Weights of a small GPT-style language model, trained from scratch on English Wikipedia: 4 heads of 96 (2 for keys and values).
MLP neurons of a small language model. Each row is named by its layer, matrix (down: output weights) and neuron, and shows model dimensions 240-335. Each number is 128 + 32 x the weight over its row's rms, rounded and kept within 0 to 255. Numbers have three digits each.
Before each neuron's rows, "fires before" lists the tokens most often just after its 100 highest values on Wikipedia text that the model never trained on.

fires before: " ", " Best"
L2.down1090:129115160154135144113117148115081115147187094162127104127050097109160137092108124183127124122114144138112141088150140126091122077171125133121131116131141103088151105124101102160136075131138074103156106102159110096137064143105132115102174141105199161134127135067053105138106100145150078154

fires before: "9", "8", "0", " |", "7"
L5.down1135:155047153206158137109127153066121189091101115133158149147125139136130154137142112157143109090098111121104171124102141123139113140137162106121212178093134127159141196135176124133181154162147190127128091114078176123102080083170150133139143120097155118184065131065130159152109139130080104129

fires before: "-", "\n", ".", "+", " |"
L2.down1300:163145115118106128128150186166138092075152159127146182065103142120153139095092157091147167123120142150176164130165116159143081083133121153113100076131106100085125092145145110148140074138136129146172090102093160114096140089160146124119158148156184121039102114132120056095098109113149130111

fires before: "9", "0", ".", "2", "\"", "7"
L5.down912:144070123119146130072097128096148146054140181134184184168107103040206134175079111134155094155108163172153104102120152109147145110147182112177154108087093140114120151146158121081154144120112145108170152129120133099129132125132164140095162129102159097173054153117170157160135095114087078090

fires before: ",", ".", "\n", " in", "),", " |"
L7.down0:115158113094140157111137116068153121124128150142077084094141185155126095158157069200074094099117155113115137160145125117075111174111099143115096126160151098138122144150073104170135115114130084097134117112091105151141134091157209105182128163133087111096159087140099116104123133142135145169

fires before: " ", "\n"
L5.down1396:159111142143148103123117129156133096105110138131105106175151151179098122125172128091109107173128109176146091144128121106109106170040104096181158127111094183110116126127095126192118089126118115156106161135164121156118128134223123168094135100098159115125138091156167146105205143081143168166

fires before: "|", "\n", "\"", "2", "|---|", "1"
L6.down542:041105096110100153142130157142135110152120129058138130139079148132176060151111110130125140152134157146137136050123116185111113134165111102127133090109115102098119077114126135000151141112122111118116107149110100178118130127158137119118103108103115119068101111102128137128175112146182103113

fires before: " |", "1", "2", "0", "3"
L7.down1424:162077151120116115140104166099177145202089151098174170181067179114139147199128113132126143148157140081116129137169039152116117129131178158135127135053129122091134131075170112100100134145156176148153101102146081147166179077175127088057079103128134073124129109164158156126160125133122186124

fires before: "0", "6", "5", "2", "%"
L5.down1415:107134150092102145107114171156107145088126104170144125097095082111119159107110054233176142135054109104184086118124116140103137124147106150102164125142127081166109142111086150121100131138123189045115164147113100134117125122170112162118157084116103115108160095096174127127087122152164175111

fires before: " |", " (", "s"
L5.down949:078148123141142129142078100166124094151144139106142131100069124087087142135140124145118159106115103116148189138163148131092089141128089142137155149088117118106122151128196123100146150113132084212082162102149210124092107100099167193117095102107153100118139132148188157086158142135118086130

fires before: "0", "1", "2", " |", " ", "3"
L5.down674:077135141113160125161193151156113075102114178151151145123106097111134140102164118143132088162124118170081128081165108111140150163118146116087064142187117117079093118145083148107169126124158132117084135190138070152101102121128169141131130087179145142137103129123099121084121146215110077164

fires before: "s"
L2.down180:170090135088130145122110108121103067107129180104181128124148135118138116171055129247077074141143112076087141160144104169155126180109180181101153086096125137135086093122196160160097106122116113176101083121126121072200097093059149144114094180114161138160124153135216131190077137068060123156

fires before: " ", ",", "0", " |", "."
L7.down834:155158191086106126132104178095129134100116149137202142189111116132122080135176139108147127105105123092123112207139100091069104167095099108125120124086169108097103125117131135151085086101101128199149168111084138132073095110158144054085122144114092106104141134134078160135164090154129174064

fires before: " ", "---|---|---|---|"
L2.down788:128056203122112135154190138079121141128111119113113146135045120162158118119104117149154112117127153121174136135164122231133121182130112141115124077122187076115161107041127115142127142139100131082113098119151117132108216102150162145069135163102176102133188092116128113163101131131144089127

fires before: " ", " MF", " DF", " April"
L5.down173:114087123053143114135167128163141042141121132097155113170161079165127126128078132148116107145146152138174090078155112104111163129161097096169082145161120103102102138089181133101170148107115173164097145119142145165111139106104162111104049075095184064114119152158160133157134108149163113155

fires before: " ", ",", "8", " of", "1"
L5.down1049:079175147133080073075108124084132153148112138122182121119130108148125139148184153127157190139140208137175121134199105159073116159188174080081073169140128114087174107112108157123139200096067152125157093083176135122098177095126163083117128133173064151111085120200105086165130074192134127067

fires before: "1", "2", "3", "0", "4"
L6.down6:102084140154107124118148120116178087156112127138149146162140125141145094097149093152066140180126163077115135126109135134116169121106164174173135121079130134119191122096132151137169128110147133090132155090150161118153079051128116138122072173123111081126164146129085146148119209134177123091

fires before: " ", " —", "\n"
L5.down1218:157097162115090161125115174109101088133125109141126079196114127168141091144110142160112123085132114177092081164114111092110127131179158143131108122143148128112140127144096107117147117106127102126106140141121085122072109118133178131149164125083127161110134102176109149155147137107102089154

fires before: " |", ":", ".", "F"
L2.down1459:162154108061147156114132127171107143127146146108124097186084130134137150098116169120127112160110141148229107128226114187160136096149089103082112088144129150151101105114101099155150122119203125141117117139151153181142083104095149114165073089197219129083147115118101134140177123134126167120

fires before: " |", "+", " (", "3", " "
L2.down840:126135108153108113078185176138176124095164133100108106140084119128209115052126185118118141154123196174207169049145078176114167140137146111128112144116159124175123107133093148164126130136126124138126122107131133197159173171150177087126141086209153108106132138108111098133119081137124113129

fires before: " |", ":", "–", "5", "2", "0"
L5.down1513:168094169090199156171063115110109156108158108125102100138151132098119110120113104164139090152075120090172136168169094154116125109072140136094115124113090109150183113104108059125104105146135169111141118125188165123082107137132161152163054160162138138181124075168097112154125085165119150067

fires before: "\n", "|", "==", "-"
L2.down1495:132155143184107120097090160163103091092159085109156148137131106108179122151091074132147130114121147091115106134118087150107113061144140155095152058103124149089138086134119141120138156125085102105140153089115090138110124159081128151147096122154117119154113149099120095156157168137101125131

fires before: ".", "0", " |", "2", "1"
L7.down1266:145122135163125129126098131151155142125098175098165076111096158151128125076172107177096126152114205130130074162118156118116174125161164153128143085146097133159150187111149178100126151163125118156185136117168113179122194143097130162093110089109158120104157197103089122153168148092097172087

fires before: " ", "\n", " −", " —"
L5.down33:211140171091163093108124111176134149109149132083162215110112120154099072151067159075140155115149142111141133106125140107130140103130046134106134187085144081102132153122107113089064111125137185130177087150127146044144178167120097064102139133141155129114105121166124093146123146128135105142

fires before: " |", "\n", ")", ";", "0", "1"
L5.down651:126125139085107176057079135159150134106152135129142126120094126088198118107097127073192152131159147119114041143057137124108160136119095099144170155142076149127176138114121096127078140173117146108168152110144095129157145154171124093110166113135156128083159143072098146145183181072076161134

fires before: ":", " |", " the", " ", "ed", "s"
L5.down1515:082153143092178095155107130132085109078112021074142076098102186164092129165204154169074112095110108116135074121099136126139138171102112052139133159115113156101131117140120133058142080135091190117139116108103168144132097105155106152128099142199135105103175104123151128187173107138145101179

fires before: "\n", "==", "In", "===", "-"
L7.down2:122135136114127138112120155135118128117082123123116117126140122117131129124120129160128126134119127141140128142119131131130121117137132130124120122144128135126129120130130134129118139131121137131120127112125133120121123121122109141255116117128131102139124110138126116126122111134129123130

fires before: "0", "1", "2", " |"
L2.down8:182126110128137105128149133130109085157036188080120126140083186122164118127116132136094099117171122156142187177110143092093118114120099134094088107133167053116104095129111130117128092111149128164125089119105166100191118106105123090140110154119174109108050148189107161106110134145119094121

fires before: ".", ",", " and", " of", "s"
L5.down514:109160135153103166078135105064146109177123112139149064120138145131137143115167105142087107094137145126146103194155131105147146174133159113083113113116103134102133096104108110144130139147096163109027157107115130153114171154134123128152077160121125091083141129086146111146223078125112127096

fires before: "0", "5", "9", "6", "3", "2"
L6.down1493:110112112097153143112148141094124143143075150105148159141095129128207131141092128145155092143081161117174104088116130117146099112148118105080119074154072154129112138133142127104158159153086093100122174162074118137128121112045162057140117141082128120179095171137184044154125132086117136105

fires before: " ", "\n", " —", " No"
L2.down1225:168097194113167122129131082091125173148120159104149111131078087122107126092088119093133165137093163170160079141167122161144190141084194138132138033117133115107106160062142139110148098085194120114157108109119108124133105099144137098092217104118208179128122166112074176101149103114119091172

fires before: " |", "\n", " ", " ("
L5.down245:123130101154136129148170103151076114085131162056140166159113077145166084148136122143156180170122156147193112103209141136099162108158114130088114123109170101155083131123112066149143127130099157123109163156132140111093082083103161152086119097218170120151086175129091112103112083156140132124

fires before: " |", "4", "5", "7", "3"
L7.down840:077130155095114105137114102105126155147141153192159152104073172154107091115149113192126120151147061116082113068144121142139108134111161152189151144111127092142106134100133124111092116157151209144129116157176107112135072026125087111120125197188087120108104071122068124119104174134111139155

fires before: "-", "=", "\n", "=="
L2.down1108:129158150178127158121109126133118138116166078106181117091168054136100133095065075127134135146064190110087141175129062159137126061170160134149108043110148129086110099079125141138161157090128127109155137096073142136124147117085110107116097057164145108103095150155135137124125176110121146134

fires before: "\n", " —", " ", " |", " R"
L5.down217:111113135138167155118121133176151111045213052125069131121106125136093116074080131090174163158160132108103136138137110152142102161107089143093082149061140156153165172151126115154105142119134152138178136110115091151181155141182079088123174145118175149129141108148141171127130149102114137106

fires before: " |", "–", ":", ")", "."
L7.down396:124152100114132135170119193103091123120136134080163126200138098103121151112114120102106116151070140100134124116084120143089115100126153092084095141193129160172169127157071156096165187110128125101063180124172132134134119150084169125140130150106143134133161178139098189122151188172137175151

fires before: "1", "2", "3", "4", "5", "6"
L7.down1362:133120142099108142154089131144081156143093102091156144135049134087082106133148134121113104119133148184096145147116111109121102100056209116040102090186111138135097139184134081156084133168168113109123156143129105099048085087122153096100168142100083141160106200085128129138107101079144076109

fires before: " |", " of", "s", " "
L5.down1132:120117108098120081126161145144134092097090106218136049151099121167155119074141143126084126115177119117112164107109100200105106093092165134130198129177100148156131138144136105195080157075150131130175121140101102162180141129109148211156209094137169132139152174124154079180158141082136195158

fires before: " |", ",", "\n", ")", ".", " and"
L2.down986:146131102086111098080130152113122105076169138122123158162106162062098086124105131104151130109142148129126072108133079149097127085159103222103135091118119171119185120113101098108144132150150149103127121123120064139083136116082171158132166121127160112044122084087056127136098120098114120168

fires before: " of", ".", "s", ",", " |"
L7.down1476:111151145106102151137096113189183073089116110121105113169119145131106142135134088154113098125171111168134162128130093132120131138070074116112134140087125166096123142090120120099108122108086121166147154144113078135166063130108185174111162119163138093074190197128105153137147074138120104200

fires before: " |", "\n", ":", ")"
L5.down1009:125109118139115122118151095088105168177123167091102122166130120111156125125162118114071147077060169147204130075140157111152150158165094190115170116102098135145122164139115119158176134133118037127096156175105117145118102135129077177089182121151129150146168162114084129130143156084168088127

fires before: " ", "\n", " MF", " DF"
L5.down1407:071093116109090135077115152106126183132074125089124147162176077223141130115192119078042156131120137123206062157163135120101137129170080095157098150239104131119117134113093155132201184133153127148121116121113122131097132095091154100090115128096118103109181159127089135115134113087110126126

fires before: "s"
L6.down802:132123087131197064094084120151163124077163124144165107135127153106136135172105121168123148212146139143114119141141117091125137098029137194105079184105070162133110112168161106114096138098143153109113125072132164128138157113126121098141037163124076102093134085116176105064171163138119172109

fires before: " |", ",", "0", "8", "9", "7"
L7.down371:107080114137077122125133207134085182148129180158163147060101140151138109151127155132101119115127104093106137069092144173102124201127156126156212152161106119191147099114166132124086160164143180061105105151137150088141103129130124084126135126172138132102156168084109115121087157148149166210

fires before: " |", "1", "0", ".", "3", "4"
L7.down344:121141158131161141189136065123144135182150104068173152058138124132133107141109115151106118158098128128149075110091125147115120138132175087076097102159103172118085158139086088137208170158122169147102141060129150082113086144108145091091143136111089200123107136145116110130111147113156172118

fires before: "\n", " the", " he", "==", " she", " "
L5.down435:107136126128146133108076163124123120107124118117068084127066072204115119123072146104188134085101138179149141147151137124151127126080097145143161188069128173174127106125168129119081028096112099181124175096124153124087130150221094109120126102122074179129163046097169150171151108137077138115

fires before: "9", "0", " |", "."
L2.down1427:124031077107138097122086130130106093079116167158206158077114125165204132136112112122142111135099121125139110138140126132122119113145143114114185121143092054073138137138115115093139145158105174136138097170186124066139166086144160157154088159121090165174113112102110102139109084137058133124

fires before: "-", "|", "\n", " "
L2.down137:155118113083123174141120112163163161082179136177109129106101080131130099108096127163139176098096178095119114061081143192136092054157118212088062127115157106133101074121071109145086135236103067150096157121134076088127123159116129145098168139136101137094056125159124162109151159135162160128

fires before: " |", "%", "==", "s", "---|---|---|---|", " "
L6.down377:140142082108058147126185135126113218060126137103101112141161170145096106078144109119116117075152119128170151077096140144150116158154143138139081132038125168125083121144090144159131137099073108147094117178172178148118134183112128133114117089114169146205170099116130115084124135154173156176

fires before: "|", "-", "\n"
L5.down297:074096109084097120162136128095131122125145146075154128121095132105185063140105116173152151125131125157135130094116110187122130080127067134138114095110134112117105043122172112075151103106147111168118102144124128137133111167103123154095113149134100116070151104110090131118177113162140134112

fires before: " |", " of", " "
L2.down596:111133101111109127120116151142137180167145133153124121160145140210149144134132150129132095133137146144171132036152065183133116142115120094171074123136097119155091110086057116113089131079203108149116112126140136156139167096135189104128088109195147141133163161110073148117086110140153128162

fires before: "-", " |", "|", "\n"
L6.down705:088147084089164124114140131125128205129149156094093138023128178132146110099142132149173092174140156124150117136149086121101156144115065088133142112126202123134122057122159067115208097129098163158084108174108130165181142087100188124116145163146138082162129089113073178104138119133186131120

fires before: "|", "\n", " ", " H"
L2.down672:110176121108142133110164103119172087133186117058189111151093125113111122145143092149107124151112165147133115133131141134130175085180068121111111131083144098163061058091099109054081099114144094143122141149157188125089097171148134144100161117166127164087111121163116120162187088153219184073

fires before: " (", "s", ".", ",", " and", ":"
L7.down767:106137124128095168197051117137128102113082139160150155140154151143122118096129197102087077164128083151114138165134113150032159182142174176111040125104125118117151077145111147099088097152122098152147136145153116139088111131164179178165138138101145098113132153098139154151124092135139126114

fires before: "s"
L7.down361:141136105101154136107100147140098117126116153139156125081157212164157161136157133047093080167151115122171147080125151172119192129080150182111117108077117120081175141151124057111145132140076125148089105189113136128139194132135159103132108122110196141092113158164210144146146093059055156095

fires before: "0", "%", "2", "9", "5"
L5.down474:142118126082140140105074187164148121099137166151098147084121077102059143155064055152170133120086101111174154134158183086097151127122131128083164130112123091140126158123105156094093131168141168055103122117100146146131088117122119124145148080113112119130093131073171121122126122145108172122

fires before: " |", ")", "%", "9", "1"
L7.down560:133139162159123139093143074114118185158105180111143134129134157174109147155118174108152110088087132139089137082153131160153086136147130120153162148056200127074144116110082183141137124129129103123089116134126146114168139184143140074095158145079144067190182074125137084154133125143080163138

fires before: "1", " ", "2", "0", "9", "7"
L5.down1046:055116133192169149148135124121125159137069104079115167128160118086184128131137087163133151122167155109132146115124136153112123124113116088169129132118111101132116149116103110157142091119138154153089120116093188134118083118073134199109138149015142169190082131158080142189108120105082113135

fires before: " ", "\n", " —"
L2.down690:152134184208118085116104107137154075089142143089144124155069116116146129120147107131148090173077112118140179143091159077110146129137109155121167104109194141121081084157159098103106111119115106158138148118135141135144081155161084139096174121087132209092154099144131165145131106135098158080

fires before: "\n", "-", " /", ")", " from", "2"
L2.down1213:124086132053093195117064137122176131127207139134101087120108119174150125177088073149099147123104124126176159155078110171136104131134097162129110044157193132127063131139155120137150136108112153120177104136112110113097138132091208135094142116105102128111133166113150120144084104103140128109

fires before: "\n", "---|---|---|---|", " |"
L6.down990:118102139117153131084136101110182141117147224118088099079177140133138142124105078090154145132074140124147137104090161142124130095170112148119132081136109089110033169139108152140185123157145090115085115182168195073102170106123086210101138106106152145197128136103131046180125127098125151181

fires before: "-", "|", "=", "===", "\n", "=="
L2.down511:151148167194116151156125125108102128143142065105184141076118087137081099120107053130181167112111178092085104147105069121111115088165093116114123045109147104102133126144122157189204105106169069161130168127117098142099089159096140114158120069120154115162119129139109101158119166098131130181

fires before: "\n", "==", "===", "In", "The", "-"
L2.down680:071143122154111149123148087146142107120116103111120112128127092092202128162153119103123125094082139130156111174107112156058125163116067152126139116114138093157131065126126122153087159122109121073077128143125145107082113129105137149206145138103171135091104170098132076109143163119137122109

fires before: "0", "2", "3", "1", "5", "6"
L2.down965:112138146070162202098163151142127104137144175055111105152113146138142104148115173133095151147050129062124162068139120165106131149078129134127115109106097105152115121175133144113089097065150148128140080140058162115116187143126150058122082109118106146099175088159093087171122094128107110063

fires before: " |", "."
L2.down827:147129117131135150089156126167123185125145135124125149101087100123171119099129173123064164160094163170177099140151069124164130139086107136135171120153155151168114057100087102116176111112155134120172132103112152060154088107093180110154110081131039092098056137163113124071145149159151137067

fires before: " |", "s", " of", "\n", " for"
L5.down1178:204064149071153186125165135127141078046122182126119056185104134167171153132172160134130056126166129134145118084164150092113102145091158142204166122120127159148091135167160159121138126121147158193131083159168092146169238086104143136148082171134134094128134126150156141138150144092156126104

fires before: " ", "2", "1"
L6.down559:124137152145184093132104155149179081160091131104177140211131156133081090154199115149083149084091100087134162104129185175150113113153145132118174071184137125129198143080174102109130127161134141113211133106152088109135167116159231203119111127173110079115163156122096183148145127086145077123

fires before: " |", ";", "5", "2", ".", "0"
L7.down1494:123146140173116107136118078115135120186057220135159109121111130102161142106144144117127139144160122174141122124106174109133150092107178111153082091143094096178077103116108076125180071143119165139150083149184147148118150125117197101095109136109162103134167156174107122113120092143174117112

fires before: "2", "3", "4", "5", "0"
L7.down808:134142163091127160152117149142043155132065157166106111143098126154129140090158163092101103139182085115162104125118125124106155123127126129157129129161122145111155145121157161124088137146142134132130068115141121119110121123103185182144143096135140072101141144126130098085118165104163131133

fires before: " ", " —", " the", " Win"
L2.down369:107140173180109081151080088104140119095114126162117133084063118150123067138099105144115102147086167128143128113106157143065123207152103129130076009093103134164164103122143114081090134051145167111136149118118103122138132117132145114154170048188106145094112151151154101167108101115116123151

fires before: "s", "t"
L6.down625:073156115062130119115119144153158100162110101103194110155129045105127108161150133085104094169113142130121155150154104060153115203072170169101121120075154182119150147127174196201133157165101118119118147085112184081091105095072149145097090164209124075144090121156135135194154164134072139104

fires before: " |", "°", "\n", "–", " ("
L5.down248:119132125081120133158172103147064142157118119105178108174081136147184096098146212178079122108110013117091108104117148128104165162168168099095128078142101180097143115127132124143140138064131193099177112180185112094104186119153139104149107114099096125140147154148095154122120127143090200117

fires before: " ", " the"
L2.down1265:155160199113133150130093124043129114125119161099160174161124116098102129123185102156109097118145144167113115171163117160022156158145152085198095120131114191094104152105116088087113140113094142149100128124151085135144149125065110126106174110126121126100108127139124140120114162176169081149

fires before: ".", ",", " of", ":", " and", " |"
L5.down1091:137120118176161104136180134144125098153147169070175101171114148149135087067116144101108110117095084143095099120148113133170124108081096120079135120147193172121212094167082153132147157159143121116130172150125115165122134120146156156166125089169136107100149123097078086116157138097149107092

fires before: "\n", "-", "|", " ", " a", "==="
L5.down162:133071093097101140105185131133154159159160142100137116167100102147185132157127172086061171142096147109147181132155175167088134127153063105072093074089154137175093112108088167117154137085112133114079139114113097088169161160078093093148089167142173155133079175101090128062132174145125121104

fires before: " |", ":", " hold", "==", " "
L5.down849:180106189119168124123145086094098128142113174080152126114169102149095175136148133130121156099100228077107128135134131152110138132157182129163139050150135144073163096086083117100140099151096109087135115097136124152113111104141145137085177040157150101150133140065155166173146081157155136186

fires before: " of", ",", ".", " was"
L2.down1228:123102122124155163144150095148151101127181120082110131091133147120095095118091118105127082150162122073078096138138137141110099134088096120214131107147102160128144105121067216094070127119163061152175130081125072148105076154145165140167137109134148160079104122144156128206163142114126153176

fires before: " |", ")", " "
L5.down1238:114125090109120174113118140109166156129159117096057071142053129140156130119177152176080134120111147158144116132157107166175150164138056138032171156103107158151109103117115131169112103144108155134138169129116127160120124168101177144120107147163201099118153127156136129110060125189101148088

fires before: " as", " to", " with", " that", " "
L2.down291:140152088148170133129136097157150101117107135117183133154108120063154109113115137145092123123087134057152135156141091117180137151166093110135054108188077097131137145128123106113114132136131143077201113127138071135120122130170155159142091154121169167117134101082057114136137143164127062124

fires before: "-", "\n", " ", "|"
L6.down1194:144089091108195121134111149089153183124083168122096094031137180105148142154164104115163086111147126100082162101121079136150126115109116132134141106172156094160131067160156120065122091154154173119119107150109091158113141126069131137111160153192126078142205119137061138126144133164154169123

fires before: "1", "2", "0", "7", "9"
L2.down1051:110065142095174119105134154160146118142153123141147074127078161102145149210119165140129148158098138136123110115184104122126103099126220111066085096121156135125124094165156127124107141121169126142156119124129139107175158143113142077112061133174104158093101137176153115120155111137109143045

fires before: "\n", "|", " The", " It", "-"
L5.down257:085110128088128120107134150075135136164115138102097121196094147077152094092118126101156137109139137148125149093132128200151152101101079131085138137104102131161119113142143111065160074117113089174130100164110138135154114212114130162091103126153075126094137110114048130119182139136178111146

fires before: "\n", " ", " |", ";"
L6.down1324:176093165147146111150140098193153050176120138091191076118091162144109106097098104161122112155159070129122181097116104116128146158091154116112203121105177111200074097106140103103168080133139168150165150112172164125149126142145179136102158131119072130177167085191151152172127102106164135136

fires before: " ", "\n"
L5.down501:139111110132133131138077147073118123113089136125116117139076135118153112109068105099168061119197152100107135123099145148152160113144124130146094127158097109095102126117135166101084100103120109121118141174155113136099184145063137180103142143176106111130144107153123134176147168111179120111

fires before: "0", "8", "1", "9", "5"
L7.down367:189135153111106142153108186119132202098129149155086082145122151091079133078109091104099092120213099158132152134070101111130147090090094162154120101165131169094120125127175136105105098094095110104189077099114081142104129125101190173124128145122113070093137171110109068145091098142169093151

fires before: "1", "9", "2", " ", "8", "5"
L7.down1387:113137176114151090165129142155161094119118191162137158184110159120102069139104125090110117053146114093117141121136147124148083115122173127130118136138112121112161125127169096085114081106095075065187118105110136149119136133097128115118109147092147108058091136101146082142186117063151117154

fires before: " |", "\n", " /"
L5.down655:108142112114110090113147143150102140143100176127115116112107145104139143111132142129096049203097093104191136130149135146101124094127106158072129122097101107120090105080144087130125101134139171127117152146099164122098090156139117182073127142165111151135113112126088102121099088125163140073

fires before: " |", "8", ":", "9", "s"
L5.down1314:113086149116158118146136127151112069099134135103085121083120122128135134127115131109078139146083155116155169067137130083132146155097198176115138137164097115130161119127135165135146155124186103073119062077136155160108117118110183131130157150152093125152048114132084107080109174139143181135

fires before: "2", "1", "e", ",", " "
L6.down537:121158153145173163125110127169110118134117085097135187116157117130100118138184105157135121142186122130126097128092111108134141115129097113143189175093042125124180096101174153091162041122115187094159137137125098123133115049080190141143088103114096097148132141139125170144184153082122147093

fires before: " |", " ", "1", " of", " were", "%"
L6.down1126:117176129135169063145125107110075143134127074119094138135115161210164179125132020091095072100136123124135125160075128164117169109151135120153104130127137141129134155124028129164188159157070164103082077114092141085133090105124143126109149177109154143080196164116109119138151142140173131103

fires before: "9", " |", "4", "0", "8", "5"
L2.down1239:150068123174075067103080145060186136079084176144158154060098114181182123112132104118130138139132185136122116112194141121102125171141115103129158135121143088124137156191179094049151177131131124112113135167146087081112123083164172163127088106125092173166114122082123108149139076101119124145

fires before: " ", "\n", ".", "0", "2"
L5.down73:192119168154157144146091136123135104129147124146172166133116155094147063160087116143186125098130118046113130128071136112170135128124090133171139104160104130149135136121117101101105114138141161167199126159160168096188136171192150054118127081132127119111122130138096101150183142139136171136

fires before: " ", " Conservative", " DUP"
L5.down917:117071162058125106086168146135107136133093144088151086177148067217118135128142172119085119091109153145176142134150122155094153158141096080111087111177117157150176106120102135080144150133122141105115128121149171164124161122105156108091085076076166094119147132081165189104127109147131105097

fires before: " |", "0", "1", " ", "2", ";"
L6.down1152:116048159104156104113103182152150171132129186111151098047120123047177104140093117137134117124133112109142119079047158108108135123138124062181142155194073012138121063101131132109154093125131096094179118181159143098126146154118117144117161121127103156148098102120124128147166100097129119167

fires before: "-", "\n", " "
L2.down566:143144182117145148084098125059066082209138127161131146135051104177092090143102084160124154136096106123116132141127118142199117040107135128098046084123175133077103122063089108103137133102142068180128138073117121149158140156102175142115169111139122135106115100102085155099098122184115124141

fires before: "1", "0", "2", "9", "3", "7"
L7.down1188:068149159168165158065101153116113111144144094067135137066146157089164157130158101120142124147105145084106084103196156129122149106132169090075117112107125091141128162179038155102177149159104108119089138158107086129188101143106141123070149123090161160201146135143118094115097137117126143115

fires before: "1", "2", "3", "K", "5"
L2.down637:101129152113162089111146129121157154090144149163172111066073157099148133181092127151113179144075196138134136120079121112098083136124144129143101110128134186103029089174143134115134155157126106156134106120155172086146161158142065124151133097126132129108132179125090151121150149096090145087